Weights of a small GPT-style language model, trained from scratch on English Wikipedia: 10 layers, 901M tokens.
MLP neurons of a small language model. Each row is named by its layer, matrix (down: output weights) and neuron, and shows model dimensions 48-143. Each number is 128 + 24 x the weight over its row's rms, rounded and kept within 0 to 255. Numbers have three digits each.
After each neuron's rows is what it responds to, as a language model described it from the Wikipedia text at the highest values.

L5.down1073:141112149161110159107114146078094134155123136161118100184123101119209130120141123122120150143094172125111121157117117122130136142137157117134121140154138106102117152126136142071136146118151116161171118136134125157131127111117132126109109154165132124094094134166150108109144132152161109180
Description: Structured-data punctuation fragments

L3.down2599:117130112105143130111148142111095121155115105139159102142114146152136128126131137141122145102123148154154169114135087130148099156095172079138141139168106140157158143155128095149117104123149121100075127113145145128100101167165151136127099134109117178100101118108142123141142121135100142160
Description: Competition and event nouns

L5.down709:163150140122119138174148112134101102135165139147095140123125132146158118112144137149143114145149093121145137161158142078156162146109132127142132152138075103082120092127120160137151146111096139132160116096102144066086114125141143128092091106139108127155163127131121138146109134136131174133
Description: Markdown table separator dashes

L5.down662:151103123136147134125089134095111095168125142094148106155134164141135119151139128130103150125125130126164120111117104140149116097142109125092090154130157131154118129169112136134155143092146107124140118146157137131062129152108114131138140156122138118120143140112131129140106108126133121153
Description: Event nouns and markup

L3.down2675:137091137154148140135128110183103096120110099152103118154148126094128100090151097098139090075096133144092173077142122094094134143121125081136129138095138116089183148123119128101093147115169130158145094121121120144107153122140166110125164129096115142146128117138107169131141148150130148089
Description: Definitional "is a" article

L3.down1644:144126151140119104168122121131112108125133176081124106086161147135118132184138137115184122120101131102167107143140145101101153126117124099118123099138100092130162118114082164138108159162137139102116167084147103128126090122171106177154144137132112125122094129145147105099149120115164141143
Description: Word-final subword pieces

L5.down682:124108129143091137171116137128148129160100105149093103183130100145095116106176100126165131136093140159112128108154129116119128131107149110108094141175079127137089151078093135134102184120136138128132107096157151123162133156153144111166121090100103159146148136119101144134088144076139128170
Description: Encyclopedic definition connectors

L3.down467:136133088133127179096137112096159100153111169151133132108106165148113138124107135109112144121125138155114103074124177114150145122163126131123136140114122138096105137126070127117157106153106107156159135103172123084169111108112141150130124109159136152160103050164137138108141133122119117134
Description: Word-start fragments and table separators

L3.down2589:110183106075115113100142116159157159104170129132160110135128096116155152113120113142093135091084123108111146128134118091121116127138198136096130118161112139095096139140118129141074138137090101123131129131151088148127125132163100138117136115168135131083152096129132149114139123144139127109
Description: Markdown table header structure

L3.down580:123108151088159115117154177148140120146089083112141108140148136162123120101171154102130139101158157122120115173132142137100108114142134158103117097153096140103130109139108095122131128123116091137146106131122153144120118176138134115128138124140124053140144056119151143126180200095097142115
Description: Closing parenthetical brackets

L2.down2292:111131069125108162133119148110112102109126090149124141132113194148108122107115186150151120115131158137082087174113106163105077130128155163137101154161137163134108134118155143172135139132150109118160140088119061101144150144132141114156096124125132115127159108103104143125156149132123104143
Description: Career and election nouns

L2.down847:149114118129148173203112180148188153119113127137091127106105111145128150137131144121116145102113117132081105137163128119134105132136090131112173121133148138107088120149047115115124119140128104092145148149141089148134141160086109104118165133086101109118098134142104122112180143088119106148
Description: Word-final pieces in lists and tables

L5.down1861:122155127134156141112156142168156113124115147109102117105158135165127150145189127148162108149102107183153141133129110125140158146105117140116147137127099145143127104118113108134096148123059130130139151114128116114074151082154147088150132133138144156101144128118091136141119148115187143146
Description: Numbers in structured data

L2.down2276:138181103109132141114116134137166125119149142107112115136163121107087143100092124115123119111116133128156129169157140109113155162129149117103172126147130171077120130118124158096137128159136144151127083149078130114144162092140128092098117090142162130174096136129134114148092088102133111161
Description: Land and property nouns

L2.down281:077131101131151124133110148155128119164118080180137147118189144137145131110120175104114122157111119123131140162103151111176106117128136096133118161137116142170155137112157183129091156131141139152179124121141056151140123144122095138127108155146127072119137145123092092113166149158121116142
Description: Markup and split-word tokens

L2.down2148:111073123134144143105103133092176138122079102145146122137118142139151138153158104086149087116129130125119137120117128133163133110104112134153127113097100082151131147128114114101118141090144099128153116143132155119125137155086132094071149151144103140122136095103157095149154145182167122127
Description: Definitional predicate openers

L2.down270:116131131088126144123140110108115129120148108059156143117149118094120146117146093149107135117122120146132109185131110143140106091138165073093112147123157118167139158061115140167141133130145159136122139130137082119112154135137089089152115124138143149141175159120116125112125143097160105124
Description: Word-internal name pieces

L3.down2717:141128122163178134110113154096124112106088110104099136108138129146073123154157096094116100132144104107132143134113138133147146137131120145138126170092122105133126097158093086122156086122167095167143130130149102174132155124110166128152153103133155126107103091147171156165135133132099143124
Description: Units after numbers

L2.down636:085084146140125146105126122169098086109140146100111134111124104116154142117114111105124143125123138158092150088153142080095188135094146106159138160107099143148115146112107144150120146159149139155111121150115105128149132106144093144106100148148175158135156109141160167145128181124144145114
Description: Measurement units and scores

L5.down165:119126101118098112122114148105109153157119127081151100109137153157141130132116192115123131127138111116150131118161138147152084105153150136126116126068104144130109137134125124093144119155101088113102104128124109118161120166145124158129101187117109121135126124130135126152144102120111131120
Description: Paragraph-initial name pieces

L5.down1363:121094110152076118154089125140080105084093137104162132163088127118160164124106103071089110108121127179132145162119168105164180097159155135103129159148120127110129127123109131170094135117110124069136115109128124106173153112140119090126102095124130127141137121108124113155124126142125067162
Description: Word pieces and nouns after articles